config.toml
head_dim = 64
vocab_size = 33633
norm = "layernorm"
parallel_block = false
init_std_qkv = 0.0173
optimizer = "muon"
learning_rate = 0.00771
weight_decay = 0.017
warmup_steps = 200
decay_shape = "pow"
final_lr_fraction = 0.0
batch_tokens = 131072
max_seq_len = 768
MLP neurons of a small language model. Each row is named by its layer, matrix (down: output weights) and neuron, and shows model dimensions 0-212. Each number is 500 + 25 x the weight over its row's rms, rounded and kept within 0 to 999. Numbers have three digits each.
A block is one neuron, or neurons of one layer that tend to fire together. After each block is what it responds to, as a language model described it from the Wikipedia text at the highest values.

L7.down81:476480528482460451517491495515467534499542501485467509533511473470477451531513495466503473453490497450507506469491520567490532466499525466528506487502496473517503452508516547533496475519462436519502518554506493491520460466494524504554526559535524517517502526492537463492517464474504489465496506536508521448520590518497494524475497477516503462483493514529479480523529491522513500452494438536455516479542505479487465491524484446483532497490481491459480498498496516558488491490510524442531482466485493499484490492505494494482478505503522518471509469477480503497467487472481501518479543489515513500484510502508527507482511487455483478470506534
L7.down427:469499464531490492569513529491480501510528520525496478490494455473480524455507533531517513464536501517460504521439535490537546495459510479473472455500502547526498498494490517449489499490516484476526513502553528496499533469459525525496514487491503448506480470494490465499515517507538520530498498524514467503514495440480511506513451530494487485490497522498507449549482473489496481499485443541468512505485501468447520487466513488487479499465515463464534529514522467497493494502501518484464497493519510501487506504479481508521513530508504483468531553488515496500479487541519491492507471495517482502526469512501496465501480469580495492463546496
L7.down1229:514520509474500447512500503466492506507521505529493504443467507476483555515487535468500489501512495501532525507524533465499508531469470515515482483499519525498507465515491511492482501508463523490501455528514463474471526500547521447480535516513472526547514459505494505517510541503518493490483449532511493516509484489487501489477518531524466549492522482484500503518448553515527516470476474459446549514507528501502454515516476548486507502465477488495458522526526537487511475503521509520493505472450519509499452505483501501513521486492498435529518490465492510497524496466466489511518497497505489507435510471499526475495509473503508591500494506
L7.down1269:472506483554503469516506520454490547435517436502532516477495527507496474487498500535461511529466528491471505491456459491522517516483503515478478490502496455535469462501503493543529498470535492520516481563497523478479434499547466479538487518528492476516520523490516491475518502529521536496506457544519456474506534515453488461499488478505532470495495509503521435490485525449484503518523441490501500465466486472485502541527511501458506494552529525519475505544482516499493488469523518525476514467483473465506464531498482539478512494483525469487464483462537496533447528505501477491488535505505488513484511468528507539463489464510514485486486510
L7.down1387:506508520476448493538520486489441516531469491501511467468512535536490522504493531489526548525522511494473502513532490474514510470520537489520522495511505503475528510519513478544511509467520553569504530514498544465525492516459483494511452565535532486519596528523505520471535484516498499472455488506510501482479544499515469479476538476449488466505452540476507493463519503512500545495480474492503456471506491487505558525477494501502532517510505485488485508503493510546468463483492496524519476442477522521546518489521463511500518513480489531558482526496503493502555466509475495488437470491468469537502464482529495488472538486499454482458518506
L7.down1607:489533512509527495469511540499475527451518520497489527475519504504512518502493525502534508536458522498499510520482477488525503512486523479500477493509534490480534537525465463521527508516510448511514522528502501485505468511459487522510499497496525539487501465508503500532497484495491476505508469482531510482491481483500474523483472492475519448506514502513508473462467512493490490521536493517499440466459463467534556528515496496524493500480504473506517459466514491489515469487508510463452493476498478548516521459508533523465442464521523483455494504463486522516528453498422490534432502490507479508490530477481471467526461509510489483479480529
L7.down1649:453478493528502498497520501521506477553516523504511508532484467534519458535507505479518477515492492502495528528487457518484515498504509484533520514496499528473491483498489515495523511487516477491462574553487471538514512534487520495501563445488470490527506489514475507528514495477517484513488507523477502538495505476523476477524463492501502477463468527481470494488463534526513527518503487507545496469532480522500551501445488520498464488533558471493509523510489525500531510484526502480493517468537480505480505524506478491483480529493463508499557549459472507510522514514527499471514507494485514511496488499497452504482501491507500550465476519
L7.down1932:475490463487550481555473491486516528484489541523497528455497497508515489496539502505461487474509507531492536480541498500532484494507527503502519548463486510491481478542523506467516542498520470510475540498505474459493506527510499508547540528496493519490493485483554524490472549510509513514489496511496521498467552464492495512488513528541500517540496520509496483470513501467519466557515477479497481436510476493516542520486493486507499521484507509440493497484436519521519552506500449465459493515522501520468538494507491540485537489503493466490470547507482508545489503508511485490532475519483507458500458494511454512504513523477439501509489481
Responds to: Music track and performance terms

L8.down1617:512496534458500524510551460528512545505497516482503508484500506526477467500528465468515521469493540502528506493522466497475520520471486496474497508486550498503502528509487575501474507525504513480487549454523498532551530497473500440521536509465529517503499467503490489510510506495499510490505498493505508505487524534515509515554527468493477528542494484464541533548514515520491487481481503525463487522490493513520487505468488492487474507459552524512505486478466487531493564509513449473488508518539485565529497488470530498516511492499499481510477471480492471581507483489519498540482503502499494503538473521491468524507448515465536460535496466
Responds to: Music release and chart terms

L8.down71:493512526498552494478512426506515523511473485466493506502489469519506485472516532513524470531544508459496516489495514491439509484501512545528450509536518500553513531499464524502505492470488500480509458446477516504525478528525524454498482523522468485476485475515456501505453547468510541496457483582500484526490498458466496504534475530468513543533488502467482513488515521498469501475514495566448477527486451501499485489502504451470512490550483500492498493492514518489486492521499528470492485458517526546536517542465478486505522487518494516534470502458475512489473500538533520481543526482511540527473529483504470507508465465524498518482498470
Responds to: Subject before verb

L8.down2276:470504474494492512543516510493492467498521480503541494494503489524499494494482566524496533502493471511503517509482460495464470518495489481463544517536495524514558463475476560523509570507493449511478525459492524457467520503443497537488463489514528496531504541484501497521528499460487484498477492553525526525523512470499483469527486520508465507479496471496545450499560518504523504498530500524518524515549503504524533517447498488493477498516481489483513496497486473457453487548514488542488546477469497491442513489473511468494522483482490484484559493502459494553529482485457498497518473485531534440461510504447536537501437497509509585477524482
Responds to: Track listing entries

L7.down464:498475470501520510505522484519542491487509531470524489493473529524483539508517489469526505522523500498476453534499506516514495511461527469503510504512529511505523494484472532499436470474480496488479562534494491494459515490482517453491468483491557512518534513486505484514460527492531497512516498492472502528467560529536532528504497506498444533481519504521498485524495519489529516474509504508466504476493509533498528491471499510501536502464547488474531488490472516542531534483481502517506451513541504505488491473468477548498531464463498491498517507508459475562460527475507459484495516508484526477539501525511478491497530534492496494513485483
L7.down1282:548494502457505506547534489493527483496543518507493468508494486498466500489472496519478487524511524506501506519467466533523492481533527493506493483521496510526520503547467504472503545483507488510555530509473540552490513494537487526499553510471478511497475479486500492467513493518499515500489474486516526508489500532511496483454444510461504494495511495507486490502531512480511510493521488481493482497496491480455463488531523508515531519486521469466535487471483472488485523514444522511522521526492503506459520485506501519523488519497563478491500519519530480516550468461446480473536515520507487545455495520547471492501506509477477471488481512
L7.down1490:486473512507544503516499534491515486499520508506487488486523516451494519492488484521528541484533516500518471524516520480514512492545502497521475513502509502486517480513488484474510513526466494468474526495486471478470472449484531471520478511510466498522531521471512498529487509492492496533483512471482455496467505469523481496522458527426497546515485512457539510479534473467557489472468528516538539508520536502478498513489467486507475510518510516506515431537485492533494546461497509484469513534497500483489454502532506500522513494499530500499486519479462478492502547525463511495477465518538458479526469491454505474513458487517506509519442487
L7.down1756:484525446471512510469539477508479458514505496523485510466504529517473523545478530494451475551493468526531472532484526501496529487519521521471508479441518490494516514472481513514491513496524463519506501471467492496540523510489507538531502517503472482517465502508460496475510519479526515518483520441482452509531479435489509463544477487527513521501543469503500495537519524525500481492473497505450490566449504486519467560510562521526516523544512521479506509483536535475455494476496496453532527504524522502477521511511552478496499520529527479529445544449483484514522486526478493468518486473487501503529495516475531498513448517494496463493484495
L7.down1806:481514506516529496495508514475476501513525527496535477500510518493488495507504465507490499487553447487487527433523513519564531474494480519500507523514456533499506499484528502443527543474492471490511521476527522536516490454524520502515507493522494510502486492497505501560565495466514484504486543531520466519512489511524499483478544501533488508512514526472472545497486535535496462547484530457469484538468504454530510517442486520468502473511532513494504500531504533467490514490536482449527490516495509490470505511517488529475495485494501495496505494523521528516520483490511552505504465521507461520492463490491505507523473503456488454500478471
L7.down2044:494494503512516531488491478520482505468505458497527489504496514517500509548482560498536501484473549480453517505485489502522469480489510488488479465483546531452485507489510507493503537509475527472488536496544510482549451493443524514484502478495484496507501459481462544563504476419504498506458479549483511504485462491474498528533531473504502535494494466478519474509517516541515517457480494478485519504495462532489491510470484480515493497517508482461470523515499474506481520467486490429552484485492485520449496458511507512529496479488527490490529458508482462515549488476495499524499510460496478520508492511547468507500439524454516503437474502
L7.down2339:472512559505493509517500480470532478528521540499494496530467520531505500504520518471476466487480546467490489506480470506532498502461534512482484465485523522467502518443478557504441468528486511507495487454478496446503507502506521520495487482505504507446500490494538523537472497509471528524460536507467532525516472474502452484483513514531534497524495489502509474505477518524456546447501494511503497539499529471519484503542494489521480507519500518487500486515464475498526503483534516456490489491501513493482509484497446485483555525492488471537521476504538473467518556500507520518553512512515612501522551503507491542477501441466463551498471502
L7.down2373:496491515466496503497494522492491493436508434468502491521516473489513489516524508498488512504468508453495537513493515507535514540530476496572503460556469524503486515514500511508501503488499501500451529492506512528513466538492454521532478530447458517541486473475494493479464556459508487537507472463514494470464524525496510502501505517477503505491462498486550499485449479514464448502507502488500517482471494465553466473516479458481490461511490483478515458476527487507510521504520535501464484464500487497468521475545549527492469511461520482456541515519505491466526481497537528527480472503536481504535484522528477509514473512473515517496500480
Responds to: Release and region list separators

L3.down784:499465484474538515476514498482470491511543493493506511515493502472453481502503505498525482523520506473469502527488545500531456475515497500523518478500484512473574482491468520484459498534525450507501532480502474527422452526549521502486522471512454529485495482579477493476505477498505511482505526516459465492487502505553522489509453492504462515522487507525458538447526527519514539496511523496492478537515528491488499499531454492526491522496511525566488483524535457471479504491526500502496507494515515502478476438462475560527449482483519514468501499500492514493508500481511525533488482450494423516510544474451495539510489477499470488453497521
L3.down944:484452521511496527498538519500506460495495514511469500501462497470474503534508520499504555449502497487467499507500478480480503542536536497475474492514501508500528492526514508506507511460513498513512490457503518508449509468472484530490500527473515565441497529485488467539536502545522521490501519529482456490484481512466516481497494495530487534484474540527472474521515475494465508508478529460497477488491472495477518494525516491511448568500493571475509487492489524540511499496557567493496482482490535513465512498574514505503514487519505481498524512571498487524511490527543525501507455532507421524488441509477495481497539538511516519550506497
L3.down960:509488498489514513480483498521516570467464495514503521490483456514523475483531518444514485491518520518498510502558459475512508514500515514516503509517505485484513492453495511507491488510505472483493474488495486508524470518491510498532503450480556494500510510459483463529482472510523472476509477531508496491455452493523458503473506538506547545513489496554491532498519487516476502512445529556484490539489488467498485470534504462508515511490458501480484518508474536499539488445504486495509505487505521533494496477510480492450498510505530539466528509504521492512497468525462520460498504537494486537504492512516497527499541528490453520521474505
L3.down1188:519510529500456493482513517528546513474492509499475474457526496500521461509497499526538541545513485470564483499484527453478501514460521474483514497494562472517506480523473493508511514461457477499498521487517500494502484451504497508468453507481472529513540468500483470541504526477500502490507513471494503527475499486494479499492512487470513545489506485527508509504488526476486509536475519559514529532543500478468466481495446487464484526543499533473485492507474483465522482445483451481477496527530482540502521500498507549495491452472522560498515473451494480505535540513521466496525444541495429453477475505528486483500448480525520519484462473
L3.down1484:504511465491461545477508527549526493507513526493524491485547544461508525488483528500563501478505525462480463456501503480477462478532501492459497525520535530536521495479485484513496479498467475532498487488529517509496500479500530484501506495443536501465500485510503505492466508460505475561459478489484493483464537506438514540530496519495505489475490523483488566468505516508492478491540487540528529507506525516509476529540498534507528521487509505522474441544498528538481458510504441471484507509495510526491473472513516483527458477523497486495511516495534458505514544493501530506531481473456489481515503529510470513490532534502471474482475493
L3.down1561:506528510535507500519535508497508471495497552515537502488528482473510496494512511532535540440548484480550547524526477513487479491510464463487506501508511562469449500469515537530485474464489491470515487513512512479485503502530522500520487506453552500514489470498551449502494528547496515487518462473478471501471493462484481494510534502481484497460484467515534496520486519508472540486429520494524484454479470495480561491521504516495546537530523534521517490423522529498480495522496524467462520507536527502506483514522504512523515531454490499503516494490471482485504535515483512497470468528446429503484531515489475496509546515525477451512485484
L3.down1888:527464530518492484508555491526506512469465492530503532520552481504481489483500526468517496495507476490479513528528457514513538517488492473485544481456527522528504484497502480523526503503536483493504505477535525497494495499456524493489493508450541491500480477474494490543535510480513496492532480525492512539491507486492490493493525513496502494475475502492494497536478490489502521465449493508520464496553469485510519503501504501493506498500503541473514472482508499487497504461489478525496489480471497486490504472541513496538469488500490507501520520521516448455531474470560540526487495500490466538459464546491502477520538492502506476505448507
L3.down2171:471484496514509496512541497510528512484489492513476502557522458472471460493538512478536501455537485450529515523537518497475520529459485461473528519502448535478469506493527501552488498492460546529506501535530513514458521503485513450477507494483512518508468473450507480505521499483492466479477514549505482498511458550507505492520537511506448495523462487520510517495518507512474500493467492503538530477515478455476537562508512489497503499499569524518484461502571511537480534525513492474478514459549515459499548480520488521492535488515514488498508480511487469539530525528541505473458502523501460493477504501489467491495521544524439479482484494
Responds to: Place names after "in"

L3.down242:468491521472517514513499487471443528489490504498478519481506502506498510499503510536502503521518501505522494505469500505499591507476520515451491491521488538517539491526518509522485490493504498464511505503484481526551505518481540481535497496496514491469468494522465505513492557471498516516500541493500506487473488506480516507453492442497503496494521517477505494514522521494516502495457463488489510485478490470509509526500504456507469446491514503500520469498469541494498510485517501539563493477479537520494526511514530555439458495502498480502511501514512480526483482508542471509523506481522472516531495506510497456500507514519442522505478487
L3.down377:462477489497541482495504525500513519485481555486487474494522494507487485524505503482492485511534503514493514509534455535521521472472524519526531494503476511504525555544540503481510481461521504493485514515481475535507521509497482512485497479471493491473458522511461473489481519481507534471529513505468488450474525494487493515497535464536547490507504484527496466501464504486517509493490462468503521452469543530526522502477498531509490506502531509527492477547425484517475503537506506539468515467457512468492493507495508515487505506517505493518476537536521504545451487470509471512534498506449473508441491500518509467547469500475498499516472520
L3.down704:530457507496509496495506496520461484477517532520488496497555499495525489482499535488509455523496497500485495529441512504467500448496503487491501491514542475476490537516566501458510540478494481503502512517495457490497510471479533516510449521544497451534492499507493497457464487492552482491506485481523519534518516471504491497569500488501484511506506511487517516457512550487477481516469496526550457523491519525498446527537530472501508486532514498483532471515499528521533487506439450498491526478482508518514504484514489478511508504517496523509461457510535488471495525526549494492516486500506507499510470541508496498530521468510484503512527463
L3.down864:495490490530523496495493540533540496527507491538510542520450518478486494447484511524526462492522541489451507497497537484488467472494511510492550506513533589482526502482505482540519498492500454497507490479523454524485514484496531508500534483518505515508478507417494496485516589488499539512485525500502493508504495510566466513486526481490472525480507475454514474506487487471528502527528503538531518504504460490490511470527526506505454491495488479497494530528515533504494477534462480504483513528508480511462507504514483542501500515509513525491511508475506503465528477474541489504516494472458539479502508486542505515492498495513490541549500510
L3.down1424:509476504514511470520483502536525498464480519489483502481505501524525526460500467490495472546471485501453487517481478486491481516480504515460497504486461460520515493505472548500498478506510449494473528524533500491492502454519532500495534509526491470465471549520479484538477521486498508511509520533509504500482501485507536505506481468465469481488465527503494473489485504489480467526463494483491492486530500459484490454521521501503479499463461502496492536484511531543531516532498508527470468511514505501507532512586492530450476509508477527473472533468495474509484478477451504489489506485434463520529538504474517467496558490504485509542506532
L3.down2089:508486533479472507448511488488530526478491505497468457477468491506495495499468458489495452511511528514499476477531502515461504484493464489501557505523448490474512471487500517463514485553512473508478521523448485541515466490500476469527526515492514461510533544478486493519541487484520511486493475518482510511475507527512497503445522498487549489495499487493517518510477491489512486439531521525499512526474531498508498501520493553514526530514495466514480469508535517474560495488534487473496466476497452488479489511463465498506521508497465482507511516503500488509481518502478471476500508464513537514483445470470520472489466488516476549515507514
L3.down2360:490502552503496500443512525518486475486474471531511491501509515500511538528521483491493524483511424524496488533505474460498544499521555529490491486456486499463497527526522453484483521525439513524524521513493464503482491506560509521494480491537489499502487532513501482489519529506485504487457522495500508508482514482477511499487468504469530496508483441501462550477469463484488471499496510519490454500470491512469475541502483464532506469533492484516461537488496461510498497533518454466546491509514492442525470493525459507468492475489478479471535529483541463494538547499502489464513465504483494506549503503551566496486466511541460502476511479
L3.down2380:528502533493524503479491494524516481513469497476520519507521490456497465476492470486479481528528480516517477470495469506532488487461483454511498478450536509484511497481525507536529546475531484544469472479489455521491505482481504507530468508510496477467526533526485498491508509450479554512491525498551484510498532544502482478531499443470518506477512503520543501501569498521529457467470532521565506476526500519475491518484465578530514527476509484524513535499504465548505485488488453525527521509446500522481509528500482510479521489500495533493487534497504516515539492501449488542501464508524467504498464488477490551512479491521569508513526493
Responds to: Narrative event predicates

L7.down5:503503497467475458482470507518459539528524494551490531512537505498513482519531484500478558479543461502478485499497438497477456522493496510534497494465492512486509500518492510512508512459536500472506476489473470534553481486498491524517459479476514493514512477475433478494531453509490489513497529485514522496472485477494530501456526521447495508510522487508476453542509485546469525501510539484487532497552501480465524482495524468498483485493450499524498498530513504494523493495467508483511510503497507507492520515511568460514507473523448511470524479492523478536505508500478496462496496538481578549511514538518518498504469472514464473534501527
L7.down379:452500468520537504449471457504484497504457516454494497487489487500508491496543476487494488487476483504519459495498496502485503501521504551557508501489522508511477541484443520503529537522485498455553515474485483463536484524518529513477525482556502519483509492531424499500453533468508522474456456512472509494475508511469486529532423513522506467553510499475492529509506471547518481481474486533460497545487494537487502521488496478490537481522516519455471475512462522484507529491490537477506518474535501501533522515464454510501517505499520494469516555479476499458492515532481548505496506451540508521515532502519500527478487474542495507505519501
L7.down640:504492456465552461485490523513528469541473540472497485502502493522496513500511492532525469513509487478483509486502537513468505496519516515516514496496543497493470456535489453546493493498492492500512489508497508460479517514494511469471514517499531503448484525504544493519467506510521506535520518515486527534472522490497507500501479502497532544553476558521493517485498415525513498489561492483505472478547504504462473476508491480517496537543490454471505516420482491517529503541511476531505485538513508473521481499508525511500476471463490421497484521541517515491529456496498509492539490492463585495505531520463456453459467519482513512523502483
L7.down717:476459471477474515505548529521508493520514522524548468477502496496467520498513517464496548485488553491507480476493468505534495465499506514526475480463498511512521483522500493535469509481484501494558488452463535443522501489461497472500448536475480523516480499505498529511510527500481479482468529531491496476468529505516499496497526506541483529502495540506530530472454466533524510457489479474462506450496473501491456505474499458541500466468496512547506486503495448527466529469492468495561523496441534504547505534483475477495435495460536522472539518466484480487537501533521490513476498528514498548519465524515488460528504507501480480524494480
L7.down853:495501521478501470419537555501482528535514493474488527538480514487481506514491485480507479511530487509496467500466489524490544503469502474538548500497564511496515478531503531494468477476537500549503479502501515473514531506447510486510452476490512515472432534478485467511509506488528521495512483456473491453480535456481522482530528505541490513514503534482550505549539512499490507527479490471481511527467522476537490500489489489501500473505509459454523510520518463515466502488463460530513511489466537543481493527536520458494516510505473512483508455473501502469509491531509508545513496500515401517520477498509502480469455515512514490531470523
L7.down891:504500528490417505525505484491494480488470528508481489511443498525495536535505481488517499513503509502497482444525494512502504517565536499534497450493481487509494501494494464498538517494511526492517500498491535545475518441523456526509495557463507532529543511481509502558535476470502474516554510530527509517512518526474516495464485497535462498485505463454493478490516512524501509478509516446493473459500508483483528496547488504498482489474467479504473537496491514496491514522521456452544487558465476517462538449543546468491497518463513536517541461521522517501517523486536477474483467543445583452499494535476471504506460510459479512463508516
L7.down1558:439504506518488485453525510546498491503500480520519501491552518567517543475521486555513488487501460509550486455506489522512527506508527538504491490531482527502527481505494490495526509501484457476507531512551569473510489525510549483538518488517488493506509484498474510518480512501511525473508489505496518516496539482467530507482487490499504533525489532464533509508505540511464524505479510489499507495449482553485521467509533475484483477486518482539518498533474489525497522498500488472529492521522526499498509473512553455480481504511528424470478528471505492464490499525531506469498487476498526489490487530486476534467479535467481489480507459
L7.down2297:521554507489502544489500477497514494541509524547466474502548489509490501521497484518514506515495505507462500517529515499546543494542485513528504472496519519506499528506440524470485519478535492551456527535500529481538552520496516512484529537496512512514520510517505520492492491504498489476510504509557500519513516512489500516499510491534470483489470518549523512461515534495474476494477503500492466463489502495485475519521492525560503491515510510563513473486504515502534543461531491524545511474510467483518474536516537492539507495499430506499498472477538492535471490477520494485504504500484424518526505493514505491532458481470495503524512518
Responds to: Before a character's verb